Part of a small language model's weights: width 160, a variant of Muon for these matrices.
MLP neurons of a small language model. Each row is named by its layer, matrix (gate and up: input weights) and neuron, and shows model dimensions 0-159. Each number is 500 + 40 x the weight over its row's rms, rounded and kept within 0 to 999. Numbers have three digits each. A neuron's up and down rows have the sign that makes its largest values positive.
Before each neuron's rows, "fires after" lists the tokens most often just before its 100 highest values on Wikipedia text that the model never trained on.

fires after: " I", " O", " E", " o", " N"
L2.gate64:562528437508431545444564491436502519438519553504610547549481479438501514445514537501486549535496556545520499512450503479442501514470485533455477516530513421500414553483509484460472502469453506557530489448557468495559459430494457476532488539475547504507514500447545509511506525541547489393508546528534478496541535390534568483468532501482564531503471534489519532618481511572498501532476509525472521514535569471552524499539509509440554457550553505557513466435468511475510511556523502
L2.up64:539521571539556512463579430499414530496503525525555521564443539504543455451560495437538508462479538489503509500524518474548527468493483590433480478451465562446508557548510481497642498463519492483522520533504537574513506471484537393544524553446515467434466519513502443526486493460489503443485569535526539523512457461560575503512556484551499502483512532495479510480484477556509467510455421482441467518478558561489482535480577506452487491538558465525471485474434499530531560491509492

fires after: ",", "The", ".", " g", " ent", " 1"
L2.gate97:472491526501506572512501506416500519466576543460541474486518548544508495457450479483470516537454463491438477517462467435502421517431485473553407515528497469541508523481599513488471485513511551617457509418455432386521577469420502475485439552487508483531544495496482493516533468505556505516458469534429555511528501476409557454519533492483515418565500530466447484527518524500495505522543540557510517524523480554570436520498496534475461528501498446485497551453489458481501450507522532
L2.up97:528524513542481503564505495416512469494454545528529568527474555518493508497512510460474425468524509452473517503496460523490490590522525490526401539427494449477506506503501488457517494517547503501510538455509468561509472513471562552494473493509483424510543542541506432458506441561528478490494426457467476469600537469579532431506487465452493457514456563434452481515497487448459487518509524452497493471574473462483436476616561476481428454426481442533534510529413533543534517459442525

fires after: "\n", " by", " to", " with", " of", " \""
L6.gate155:496462464498502478531475536522480439448497432471555466475526525477492486557591431542556544514505469509480534498548546450473589444480460533490479549576473524520505504470447550465516582524445467488522590489554455548495569508496542510575471453553507571483532514497577540529482501478562475453458462519449469464542487540460549526465519520441581517473506431542481482481450487486515457475462530436512517483445510531477372466468538535433519513484490497452490488466499551495441538514445483
L6.up155:547528509432514490518556519556469493444495507558539491471502611609501437462470477530445532513487559493442486524486453435487491445559538464464470554521481454466466505494428489520516475447562467535517522481459403494458489557579530465456510465492492536547474547502547427483499484515483475504450497477481558441491460509506551508472574514490567572499465512474512506550557517465509469500530519407548483500515601493509434486484507507418559496478542536448591532550470515479496498526498495

fires after: " E", " O", "E", " d", " D"
L2.gate239:525470435478446494514458508486496491459528463445580524583468556479503543517494566530545524480556466515456550510550471468453493486553573455495522442434501468557496515482515529514470530470498512466497569543544527436557492484598475533501510548521577483521584503456551505522513505514535467410523568555495504466519564460447498463434533465533542471496549483489553499549497570552444465484493531539436554523500482396534487415493513531444591503471455548516487482469493482489524526549498496
L2.up239:465483501474469481499514497506496505553516564474552428425443407486456468510575526559466511446474465512535542564498480430511544492488503553498501540552558462533490473475473463486471556469563470520495477510505474444458526519495553459513533466490565497541510530453452463461516612500482526548470529490421592529553485440498517482525494454532429523497396447490483450438418473458442513520487494572518469513466504476551519442517570472477561441462522530574502462483524520505549465491453500

fires after: " in", " or", " the", " on", " for", " as"
L4.gate175:487544401468448562534567502471480522439499478471537550499565424542513481459398491515443526531467549549466537497516518541469444419475476552545528521492509436473507472499497493473460431499496617512499459476473467480498422466559552437517441518577482492410516481467513549479537487500484502517482516455568513518471484449487558512461534461482478521549487526510536428474516466489509487490590530467493479490484527461498528575564509511513540509442521490498596517502451556480573509498435493
L4.up175:537535546512522565545512481529500515497504482482518555485515521509525494503432514512492526559455414454493481537509498500419490474537579507433505588496536455498533417463436504511496469497538465509484463523486449431532493526507446505511503448515576559563421545467525518543536526523463550432432494498485552506494542517528498521531530543502528478547514497575494509410476494542425551533519453487563508516511475514552483561462503515525435498505447511561531540579483500598441448456603438

fires after: "-", " \"", " (", "\n"
L4.gate304:488557541496458518512500508501468504420511448463503463501547488488509474560478533583519550547471530515483476539453495440493430445496501570567510515500446530554395505537512547478537497483471536531474521513544506531391515566541582459489475440531528581471491565470545514514484534467482401560527460517426544547550464512486545530502549461514475477500460493472476552467452535469508508466458491426482485525509511560525471477514402492492556500537574517529547469519414508436491500536496440
L4.up304:518540508495544496449466530508491506442457487521500461512555520522530496519483516577542517462500532508502493476431591436471453532530476547537450524594546482565368523504570476527551520469476520496529529533558385543545485499482510553449501521505457572453481462487481464568572538524457435543537514494472538537506496510554529542503536556488514480529471528524501550432471551514481493515452488460567514524479530520546516518550484511420477471477424529479514554566446480490556558556439491

fires after: "st", " C", " s", " c", " g", " U"
L2.gate289:543463505513512457558576555506490462444456508412477492528514489496545524524452526509406494488500530499459570483502500443531446536501487486441440503518556424433541534438519501474470488497432604493508540469511525500469480542503508483500490507478445512533452533524565515454444502461468502526499474533494435456534476491451528462486564409507533434514482495464514473473566522491514487438506506510431484472573481442431480502552469574474447448480563536602540470480509461428413519546517484
L2.up289:531501556517414462495569542400498558419542452496532553545503492495489560425507558454445501563529510514473485494530512437530461561465533511469446471476484473519490502491490448602539489520474500512521529488496494487477482444440554571540505537502532546501568465552511471469503554516526483507442565485518491522465525466571532489483507443400490435497461543503518523472484565500442478436518518542564531532438499499489463541475535496467495459566474432524476594549488460509483506542466413

fires after: " |", "ra", "ib"
L6.gate129:490619445490493473592450454586491508536474482525460540550533545454494567491508492534463504433513483538471461417556452555553528577510464504528542494462546457456479515503416511542531445454539538465537483499472419570554476506455541458566550515512499426528497424533493497460541467461518518489466539509520514496501473507464525483438525491500508500522486401478557496488449483553503488501550477489448468534507499454485495533513491517520497561518579462520460397533509423484512458536487446
L6.up129:620547499411514538543525522477483453473529531486460442564487491476493527552540522419555493548556441472445519458528499542518511516494547518518488492458477465501511470517499527511512469536493533549465464461461444462481540506412508530536461543541483507460517491476480487521390489478524496463495495481462401469508482449479602506506520554530496522440481585463459505458481485610460478447520460491484490476471500476474415543545551489466488510469538555465550459549583500581461500439513499

fires after: " L", " R", " O", " P", "E", " N"
L4.gate49:514555467584491555459500567453526509459580510514512542482439506504468513553504448483518461481520523532465481470572492503488532564436512525518531540461534445465495540540566411485488483483486519512539462536523524470505485440489488491527478599463550508521510534523481524505564513517468524498499518481534431468550501428572454454535500514485475485440471576493523419455469519595469498496554561536517493529360466508477446568532484508526502469493453462526576466448541507506501538523406539
L4.up49:487489475451476489564571514503475464533534509592491498531442522445536548502486532479490512500458502483473500490499507511530460372526563483522508575538523471469420496486445524487499472436446405500549508530535467497467541496505443534493505488514535487491593487584502488492439508489526523505517513475591494442446569544472495536439524482434428557427445390473438506528509478459511454455474493490509507536502436459552480507545539394470503552491466494491482489512458543522506540488549448

fires after: " K", " D", " c", " d", " C", " st"
L2.gate42:567598480543414574555423542508484516441525481457485470455482524533500534513510517542435456517487552460468511444513510539418507466451542480463521524579413518448533507462501443445455528480438459527471518492553492480503528483480435512489505434529530588528522516515485492456519537554537495530522536500425480507527551468478452564510423445527487491514453452457550477454507489526464479485413496531517529491423460402507512512573472509543498472530498465530476514493489483496461456598500465
L2.up42:487439461512464568492503520575464440523472518467517442502503515501511518466457551442508555471469521543482507470497498540398564438466523563496496501478525605487574508474481564449515506488477537476508583580472505482510463543494541573502558547450517492550531422499522527509480523510496439512523578499483473512429470458472479507523458478459559454481496488532506484486464493547443463458379482427541577493439517460508503541537567481493483561481481514546465482547491487563431500520571491

fires after: " C", " c", " g", "4", "C", " prom"
L2.gate85:570541512527445489548419563525557529486518478390526491495412520507505448434444539463471463521475496465489499464546589434482470521494526391466499602439450503556464492502493506440491513464572440485513467477450506470543520548469560530511457432533562521532489428531493510495517492509517510478469519489498402499501521555504501471445510498463510479466497534522546499501519502492490510502522446508438470506443516463519456548502477533486394527528522526526584518538493440405544504507495544
L2.up85:502481474458564561472480495477514553422497561521537493497471526461481498474561508470434487523517442608474406509467506476448490431493480486503472448491493513446528521484496527532613491558516492516476501524483527511427493469486458521548497574491441512528545508551527557495468559518481540459488494534460478510492510526492529449490420506412491437517519521469511533500537492420539480591525471480536537548443556610520443500435500518450483536543544556498531549524465494450548480580455453

fires after: "\n", " st", "on", " c", "lo", "ri"
L4.gate162:512503492463504530492507477452526493488543493490468497485471458513450520535486467532479469512500484518505489515501479570548518547511481527396468460562469476520440596446494540495460539453458483563460520450519529446444554514447556545514507494511562491487488492507489529470510554544480491417532499452423447474488455459507567488527450542460493369534479542543454534412516571480452455468497538488447497529530507457510521554542504460452439466532462471538449585465602523419436514491465492
L4.up162:506446579522396498528497479494510511499470493530556506521461510489466499570462508490515540460460529466535523560428475525489486475538445598535498462541528544489441494484525468482480500526472505548577524470495493565551509544530539520428459483440519418600474542556471431496492567562494507560441537543479536448518486530459511511461501429487520528494475531530438501459505490546457489492481474552495442405532480488467494485563497499489464547539470577542433445500482518407491488589491458

fires after: "\n"
L4.gate194:562457577462457530486504538403527468498538448494555419515507498495514530495541523511518517465543558539477507468554580487496483492418451444605501564537495500535511492503477502475500521483515471449503511613540316481404517559541540527480542535454508544509466441517525518489485550483478446508501459466469510489443470496501505453457483534539536496482519515509470558508556497527534455454484525446488513512503471557464476420515498529448482492481457490561515463499495493508532499588511487
L4.up194:554488569530507533519470536422470484481456505503521412515538496400492503546488531484609544448549521490495490455469514503469482516469474540481494581491546531617455512496536530530506421558486514487515428521507413504449489577468529539523543449473498525447466491494551525503497523494493444523429548477545521494412471446465535454466560472477439471510500565451510509435498555534513506477500539492476458527496478564391515457443543523502558569517476472519509551504490509480462473544533491

fires after: " sem", " Ar", " tem", "em", "arter", "med"
L6.gate74:503557432541540498498486451436453498522511523378544540494537490479516456517487459500496506498482524473473439503511524458555489483578421557472485442515500559517513469569438456527374462486482466434446540535588498445444506513472439483487472517519563471413516472478487526477503517532515506540473485509494501495512502460508515509468464542575508460561518521521511495584567560519440491503522552456531535571445440532504533486566527516469456502526440446476507486564465452506535461571483462
L6.up74:433503537498557531505467456517426494442534443507497532524556529468482460549588523478496573474507461425536522524565555503472508509497492566475464509481536531423525587488446546522550466461465536459499469535522505565482493468424491477452443577512453423507508488518500480579526498574511530547470430572454511530462538499479410488520531571579525477549460463496466496546514439474488513464499465462544542548577530516464453531473497522481528501479501517442448535485505566533483488493446452

fires after: "\n"
L4.gate76:560505569450489503504477503420496500472515490503526423542510509469458541481522484533593527495487537499498504430521551469508472510417496499494510482497498491597460440497434492452478447544534473471478433545505359483433552541540531482561552449458470534454485503501526562494465512525555457481443499479527493471410478399490515495443488491488511535575535552483443507487501530589523491493473509445438490550467424533455529474494514561460522550522437511524474458532494494505485537565521476
L4.up76:512479583456492518528475480441530500463489496453497434538486494496467515457564500532583513487466530518506475455484512486524513471418435499470500468476501468582449422521450463473454446520495456492488424567440325451452512524487508530539559479491485506470475527480521543505536562493514455493488529479584510485410449435510487458486491518552512535552541555514429571484496564525522461496451507458462495531463446537411496524487500574478518552499437506541461489486500521508499533517534500

fires after: "-", " (", "==", " \"", "\n"
L6.gate173:550551524565511479549515516514410482455431458497509425467534574489584556481508510465551417565406565493554508453450511466537500512546505515493467554494483495509534441448488561528458463507540506497527483525547549496481464535399449533429546526498504466452477538500529503509448495482509499504560439524470532470503505587448537478538489475484520503529454510532559515544457486515400461519543485483467498501491519568498530511533559452514535526440432542464481485517406476515551542500556470
L6.up173:503584487484539440472481523484549466553492504479498493460542544511482485578469469571487493451508427518469477575486525473504545511468412523532552546496480571551452549522591499579495520525516480500450557522493498549474489529497502472517514415545487494427476438591502490510516458470525475492453544490529547536571508496451540500484466584476488506580465494521594443428553546499487482408494527462530482414510556467428514561519530480470521527488522525472525492488514514553539570533486518

fires after: " C", " c", "c", "C", " Mot"
L2.gate245:522492436442428537475426478545553532459516439505502481464475610495475495488495494519504497525471486500507550539459458462480513460537578492534477470480467503509502550543515452547514535549533509537451524537536547520424519474464458458462504523488510476536548489582401497442505525526447516447568579507461478513512511578535537511495513502506451426566537466529514498479494486485528498647471472427494464464459468463499436510459513544498522452463410463504506481598508477436493532536514496
L2.up245:535532492449480495518508482564488458415488411506513524488478582534485469444455499541560494441508493425483540562474512550453486508481531521548546530510454519465483474502526486477590543563468491539477515484517597485470485465456451483558583465458454486504603533538493473461419446460410501416493483470496522522485494573481459530554479531551541552508506503466492516543415461458560488497528512463501495551474545503504477462467422522510553490460496502477494493490534474439472470578566547

fires after: "\n"
L6.gate21:512528594544606483494491557410450551488499486545516459466519494447483497508495502522517542484568476440519496500479529491532439518462449494437454486560462545498486468417478445552530530516536459548549545482546434489462521527439534495462514435517471511504547428514466505507536518570532509457495466453417522475403491429483462524531410486516511605489508503551500506547449509497562486507480485514433486516508459520442468504488527530522497559504482528535387517483439530506525516552488451
L6.up21:516467475483449501520528513496550538592489510460504523420474455471508516500552557536557579531494451507440492441460521525508404514569534535453519570527479547518421451413449484532495455444488489578564499564480401531481533544548522472499525483534484569568524459454546543554491540594486476493477485501462451445522462474482512466467458496516556536471497484537520485544441543491450474433478498512479514480539487492543489481497555489466542511468442472437512461548543454450471551548497508

fires after: "\n"
L6.gate265:506474493508465528475414519531463507484464535439495478457548498458480494498468623503570467508507504495507462514486505515554507456481493516470499554532512543501468510509481513527554401476555448512479502464495369475490469501503584540559466498421529482579436497415494548457473476477484536500415514518473546557445459456511563468507560572446507509500504563513488484511548506534463460517457457474447503509499439503454491581509608473448543534491458483552486488478467480414536469501490517
L6.up265:542558527570504488428476465460492527472459512483431488521553497514514560488566486491535506518507482498540520497480467469540454514412546443493529539529494530484484430522498493506514520496570452524478555527501443486428527487433553486443554500538523548515556521510541583497508504499496455452491453501411428503386523536530499505503463574533516526486467408438448498536494583468535527568477470467489499410549500473422461542533474567495495504449485510528482464445490458502519460596473463

fires after: " |", " ", ",", "z", "."
L6.gate11:572533504457534512474536546503400546493450504557479440526503592573437485541474546437486500474501516427501460463494534448522501475428428514486446521499514555405530528514428521520558406492581436487450457460467487516494480462448472480493537511511533533494467544450432520528464463482489520514510518543498555511540509515483472522524539517556484455452437494531510461507554561483497487537497515498472498507512480532380462539485462526404468481454540495511557549573494526483436513535535519
L6.up11:471457490535514563480424479537542612491515419506504486537473475446534500444481538469520492479466483571454488504574486558580497472499484451513466541445506486542564508488504523513478550565537510495460504506483542458448498496533493485487506566527506497485503443565476449523554485441600472500523505534570521431448489527465504432549559556435537554477484509479460560501533470518466456477479526500535584511461510526456425525463557461534515512565481568480465499544436468451481457513590456

fires after: ",", "),"
L4.gate303:482425477508572436547527483501471579429551439570478457594546501536499457507520531508540482522464455475462503474465475432489444510485576496478583484393469466481543510445458504494499502494509518483523469421468440458454484506491530520486560411502460447493502494525489510527545484534431531430496480486478486470494521519443551460526546430476501496465473507516455542410478508503449471429474511490512467538536480496479439546477498554472480430459517495458556589515572515448480519535460551
L4.up303:567527491441471496485569553455500567501439394580539480498514529457493515515437473566479580524495522528437533551501487448604533449546509486554479502467541467408451521511492451460476471504531498522462500526396537518505506468419511480488501448388471519477524555484486514473477465495497429570536505536463506510507480490539476523442503507569521496490575479459511454503566496434486556481519519498513523493549533540577508552500493525482520507431479510478420508497520472419511474497499456

fires after: " in", ",", " as", " In", " There", " on"
L4.gate74:525481423567503488479504542536513488466517528463560517420501497517533529572500546465458572490449521479523483521457511479457453438496541526511533601415429449554490465534507495454512576453479567520520489481533376522465430481521474502547530495495474466563461545432500525461521499521514508475515510566527530505500567576585487489478511500510461421524429440554492479527450449529497494542546510444518443540489557507540461510530440559452512530456487493575514529529442487494476491477497464
L4.up74:423462514514565559441537513496463561531551459511489519565485436486526528530505506522455525489476590529530532553520580538501476464498514547468503576479476448523492444512446444480489537492516503506525518551540404502579520571481495505496532551466513487462447480421543545477523497512485460513473512498487550468506464530598523472464557448460460538510440509495521505446437487503511419576465496534592515558498539504528502465509479511527529432494454528469529450514420542461569461430444468

fires after: " (", " \""
L2.gate226:529552488536544485553505516457513542394489494481514552526492494459581477579567544475489567515497546526530484429476453495550471412504503517514540522522532471514468487449463482521498517570542581486452488448475540556567496455509502495512502516555517480425514489403544467478560558496545475466473530551415552577491470478519540444512537516411475522490551485523465506594477508490417505495511546486485456537524549525523442513499456479441541488435530510439494475562446507482541531520465496
L2.up226:472556545440545468427472496603505469411408489467545464477487497521471409509533498546477440424519483597491510508447530443438546520497474414554457453490488568561477618486490525535520531544434463483531515548471509517517512504530520459479504510519484502505577550434513467521440491433502530503442473512435538477508429479509481505496472523487551467524491456460550493473540489483528455550536471521549515489482509584520405453515510526479488559504430533478516510495476499508489470481513491

fires after: " |", " ", " 1", ";", "–"
L6.gate66:597463519543471523594496498451465528478498472490469476458466537536474467478486509541383499470488469516526440512505527460448489482469496548560521461529535538533449480526495457474501407485469509555462459435496462455465429559502489513510439450523453550495435502546511499484518504472488462492501495514525561550601518390468505510533487537508480501517539554476482494496533497597491557504531573461529509513566555451486526458522509479414471591499510426512527505546586511519444462522474477
L6.up66:547501506500516503533539480451513511513430551490515491525523515549457511462494445533388537508478407502513485468576561508492425484521510477504472509555536498492518513553524485565486471495507476466502452490433540494446483469518522504502454508557381431485540548479446513407514482459466504442495471551514515518508439505519594507509395533483471483537580516493492490521464558500504538461486564470426443517487580514555466486520486575475423555480525436441503519506563441459481467469479490

fires after: "-", " un", " larg", "–", ",", "id"
L4.gate29:534514521556444517505532535569442478470495475435525479473561532518471448499442569580501491566517519574512475470486523497502484506524550560569474580478458561537535550497466523509463502499506537503425451508520519514499472499473464485489481539539519565472481562479517504432542438532506580506505507413459507518396434500453476507478528427540489448477462439520463524528455564531500464498541547469405563512556483544471527577545401522459517515437495492477510509474534519505530457469460457
L4.up29:443481476491467461516519507493404502446440501612456490517559556505477504476476502508575489530564521436573494480530450509539522519476531559528442463522492489488529520470482499562541548502526465540485553531554539464513550487601487454484410513444465385519444500497528448565485607423517426547507585530490494479459546485519487531495524476449549494480509441486454514516505503510431475504480460465498489515526509477485518489471453456543547460481414440518506509527485504495501501542431463

fires after: ",", ".", "-", " and", " |"
L6.gate353:504542494442442478465535462475515489509446466539479519441493429516475473530551548473564410501468454436509482479482444441470477497572481494488497535449449492471497500532510488530468558471496512534501485518471487556485449427522529622481479472512489479437495547565506474515525511500619477457531489479456475434546504535538493536529561467507486520478531609519496462501510464463449435501492503516462460517516537526531580406442581503477452509540427484540498451594448506490478552464517520
L6.up353:521504497427499442535518484544547566504549469572565500502543528558515528477466502537481516517473480629453532548471506548477461481478482500509468524484426458423517422500506459487478553525483501514477500477504476513492497480478523502493542514511495416507403442484457511531562554493447516443490532517497518418567436489466502540480579423478498512484437555532498464557470491514478554577521514475565495607493549522521507551482505577436534470494450508469475478565430459468543557507487475

fires after: " \"", "-", " Mc", "c", " (", " un"
L6.gate205:523580513535471491469504474544559561477477439441519476480609585559496510496534514500580531568436480520578446402503480531494523466511475490536500561526434492522428496528602550564446485509481480477492469476534506539482578476479441509518453432494437497441518478490553555481519542552514475571507479482503519495501541533441511555566487425540560487513526511466551521516507542431481452480528452473528515518510473551489535534551482531505497467526470451422515482500449510507554468529532518
L6.up205:553422463480509487538483421560475568563563529553481574491562508577503493505472485481519505533511504458460513531435494492535487427483448496520491562497489519507534460529514551565476384550524565512514553534477512472497525540500492435493490471515452474502458527509575556517528469437467416532473509580502570493443494522487515542507490474518541474531525408502475458501540599500507490448532485499455533478476536513522494443504481515495543480499504547503513517480432487449526653491476547

fires after: "\n"
L6.gate87:556396515520499496557522502563493496480468531490540473548577557446528483523510552533444534498439526488557527515505443553502510424544507546502467467546517419562438506412506505509534471512544531503485504430468532551515433470467550456467429490478507513469435548480516493474451478541472503434449467559508581484484380530510512575455475530515515560506463503499527422449474442450555501445456513499484451475553569552445530526469499512474562498544502545480521474495487523500482496534514538
L6.up87:513495525484441470517551471539441507486525475555492536480474508534494500503562426447461527450439500505496602446535588483493519542535531468516483465605520457497490494480531446513518539515508436472487567539585396527490570479497493480528530482478440518567445450551481523498448549530476521454528443483468477433493488527528425559536534530471523492487504444502460394523461395479541505457489514547497474420507510462488526477521497531539466450493547447565450529486468466494486518561528501

fires after: " C", " S", " c", " 18", " Q", " T"
L2.gate102:522454480510500531548489514485504408496464505499514456431481501514422527493493506493466414567551499461523543438507542494534477616492561465457467469548485482513527500539483512551554481509527478523440558484565496542494502502466495484440577502502526521447527479565457467466556559518518512506530552533494420495469535512514532496457481477555492427499538526551519546485534510468570513510564521534474550487482599413480482463472415536460443519548515479548484573518519497411461436483546573
L2.up102:436411507504435578516466566539503486500490504514489487551501442453488475472461458556524509484475542519462523547550562509492561573561429537490493433473467524490490500494532468399503478531600459443511491525526518456481526519477559456485509543448406533503584512505434440490450528458480471519517523517471476492458507505504502466529488506386467447486549534442487481579471457456467490564555516511452491472421463518475468474544516512594455523555508556504438486495477490481475486524515541

fires after: ",", ".", "S", "ib", "\n"
L2.gate305:476451491493423533544544488471486522546439501454552511560505487454534513573499568475457533548481496524532484481536510450513424487478385511477508438554542482444515425559554506479510502457561513530464475539493507485481440427454537495521488548529461542553507488531424509523520444439476518505577461516462533455536472490467546502486440512488525534529538586499442456502447487423459497591541471534468509471495489529550467523567468552489484482493475480448492526524517555448624519492543522
L2.up305:526475479538478486512542515503425487571501457559516542566594516556532472464503526491550538540499513473486532474541495485530457510493487522453503448498561502542469506486519491529473508471458560503562497473501518473504503533471572561479447432455484463544488405464488470482527479469446497500515461562482457478528509546478526494575492454481538517522509552375530448504503486437498432478503507492547442527446532514454493529631545540451570511558479606444525472481426481469485543472545560

fires after: "\n"
L2.gate199:523488584463557470581431462441483517514450493544476422538524532472467541497486512527543580495486537519477519481474503504548430466460515494474532513498507461571408417487391508486513450545488477558476406514466416490471554496485537467552527481509496535467413488458494529545475511503497436470451530540493561466447470439506546491442524483558526517535497543515460525509459504556498461538526498468430487522488460583469513526493475565474506559457475518534465515596468492524493508540510435
L2.up199:559504540461518496588478484416485480467490480570486453494533510434488529522527538473508546464436533517491535495421499515491484476502451455443494542518485468547373465457465533512512465536459465547477472535517420451445539533483528510565526488496477497462474495414487536498470555512493483465504507500487571474409481398506489405465509541532497510498517496467459503510481535542529501532541446432435509493483449557468479494481502534438534545506430523533454457579480449536443555584535471

fires after: " |", " a", " (", ";"
L2.gate116:500527525541511436541550557503448601509488513499483527479514504521394485508498521502493527562446487497560509447558428503517469501440479451477483554514523548509472487458476500512459427417539536581466497422527476520532504547606492564573523495463498529483518501416460483471506410511511451547415463493525506463546496421485467463475549506550481480443413511512465516497596499482521543537538506458544456531500541495489517493502444453443538502490474519514474487498528553513455473562470444
L2.up116:518559469509577511495492573511461464474509521512454485486467489492543467484504481501447450522568455456508476419519495508557548492481454498466494448543584494465551593497493449459589518532482530471486529483477480538502501448587479440511519560551503526444490539616463448487521543536521572541447469512518515467504468483491497489562580504530465483605517511571495474476461474516475629461518443487470463471497510390429538463500463553527506508489523508513489505493506524542541471501502537

fires after: " |", "-", "==", "|", "\n"
L4.gate66:456522514498511458555487550509615560463476493476463501498563483404573567477474523493465550535552526563490504452591441483435457584544506549482578503468516474500451478443473484479494492496544502539496505462475566526526460511537539484529481531495516563454518551407519554425448469492571502466444494519530514513422561576521508476475510516517496461483550490514577480465495506457471467433518498517545426445467544511493485527541486495547559462562521508520538496497521487541591479486504494
L4.up66:500522589504540546469425586484475467488478481461521538473485471544498403526479491488495498452505473533494532520458476457489510475565505404524504542529532539497440506454502554499566431545544447423493525533495512556502541490559481522529513431481419536473500522536464550534553549467453500457526553436485503476526477563536501462480583485474586476462527519473486486466523563528487457454467478589573479569449512517522509456473539464484523570516530558501460508565538458486552499517583491

fires after: " P", " T", " R", "e", " W", " de"
L4.gate48:493461573515501524492502457508519449545550413507533565592520457527483550507481482524529507429558431478542505536507505500505498494445486393450537531575509562504522554549500506517438483558448507431548475483479521515503511465493561507461446454540519538522468550543408451413516471546409535434509516488524451461493541534487486471473504486472505444507440486509531460573565533522483509514597484455475522556498497489444454419465455514440489470512455536500502492496453465502452466455477517
L4.up48:568551487414482508514531479505569521455545448440444520491508519570510438519491461467511455546482570530522562504531561469445453564501553421524566533490544523522565513503476507553475504481492472464563497535484499537486519454402557519493482531547515519516540469506497518530517532525508524515536490474510543475522502500487500562416458553430508525546419444515513489489504504518493488503483522520472481423496505435467446544515407428555543545521444517501530431497380487567552545540502460

fires after: "\n", " P"
L2.gate365:493456468567433498480484477532499483512522473502458473536495469531522502478446504495556477520490472513454506476523510548395448422580473496529561519493455546552452469518483536482593472517463406493449468450473499519468505480466595503572448473509512561495449507449500502542478450516471507454527525521501544418492464519487584570485529465456459468522459515526461484463512488451495484494472492520445458571496472474528478486457441544481573461501507557505447443575522406511410492409512523
L2.up365:502509481502378474501447451551524495558551486527508464508513497549527513476495523542494469558475481524456493515503499538480461471433537460550497497495470452550512515497515482532481525557489507461470421517490471541491482367456457446551485467498465513553508504567479485471461488578511482455500549536371530505440416433551504551471499490546488457574527492484480477465499479466569541504542397555508487485445461527536523570533490515448545478521512529563502475555522450571518560526496545

fires after: " on", ",", " of", "On", " On", "born"
L4.gate31:427521490531544520492512501558399568527478509521475528564470561447442533487467489503594527554533435500458499483528540535550539454546577452480455540502602499477501477543450551486487494526465512472512481570472462489450479552587479493564471515402500526495481497509531528514471463443507480451506445517539482496538470529514435496466462509482506480529494508511523475507526437474421399532418535444574463505526482544488491504484535602492545534509512508490562551438521533526523557487513490
L4.up31:449513505519499504499508555428448423496456517520483507520483581502467527508486479478464539475528517460432502564516500458500419500444466561449498546516489516480477508509498491538480491531516492517561584563495512484488479449546452566466533516520479553526469458433536499560532461396487455515494359483543463559469558530483496553513518455508534437531533496509561498485580458507524445561439479460514463507492503514504448493454490519482553497461426504553591548442468507579518551511559537

fires after: "\n", " d", " D", " C", " H", " disc"
L4.gate25:570509456590479477481487516553505470408531449472474489506572440511477440553469490552502568535504469474544480581515458527525456474530554534473570459440496486498460498474487519463526559408470511422439525499562488525499533503519474544473511533424582466526496533519489514501504514545513516471469446541396461482434539517482470543431502486513536497532553499576543494468472526436535525519414512482534485537507517477487533447527526541572528519497435555529508399553482513483506466528479541
L4.up25:427495474432471451511491520534491562460495456550480549518492495528512499487507526608498517417523490458516529470553474538476487459525555463565474527456509534530509482500474440456477547429519377486489512421526557437559538420475566491477549513507504532557531493510513525498446556463465476483578488478474460512450468500571464527506475557523526480491485558530487501442575449524503485448513427465461552549463476474457468559605514526486507483513491467511583497495474473457509503557542557

fires after: ",", " However", "ile"
L6.gate80:465536518483553518482524456486486473539547488533463497536480482425468527521432517555493445508446531465453489464513588434534524414480508428443443482471436482435495500450468516602497471490502469535516557560519520473495477504479531590535528465421568527553468445454498550570469485530516465373460511559548520512479427487415471510567530476549479520488568450531534552467513541474496439528539499456546524539516470462537507507492502534477521497495473516537572514515518488464539480516477537
L6.up80:473512443522440518502501465492481521538457493526509500494544498436460475498470484417578472482470428543435487463517457546589431470477525482513512477487459479476555510518525563489504460479517461464532528533492498405495554541462482610484516478472439501553506448430524526538507471484484568487542458537524538439491571510492503548502564520540514502542562560490458535520484507449508478543443506489480480454490597463545511484552581515571472541444438451454499466500499541399488578540470512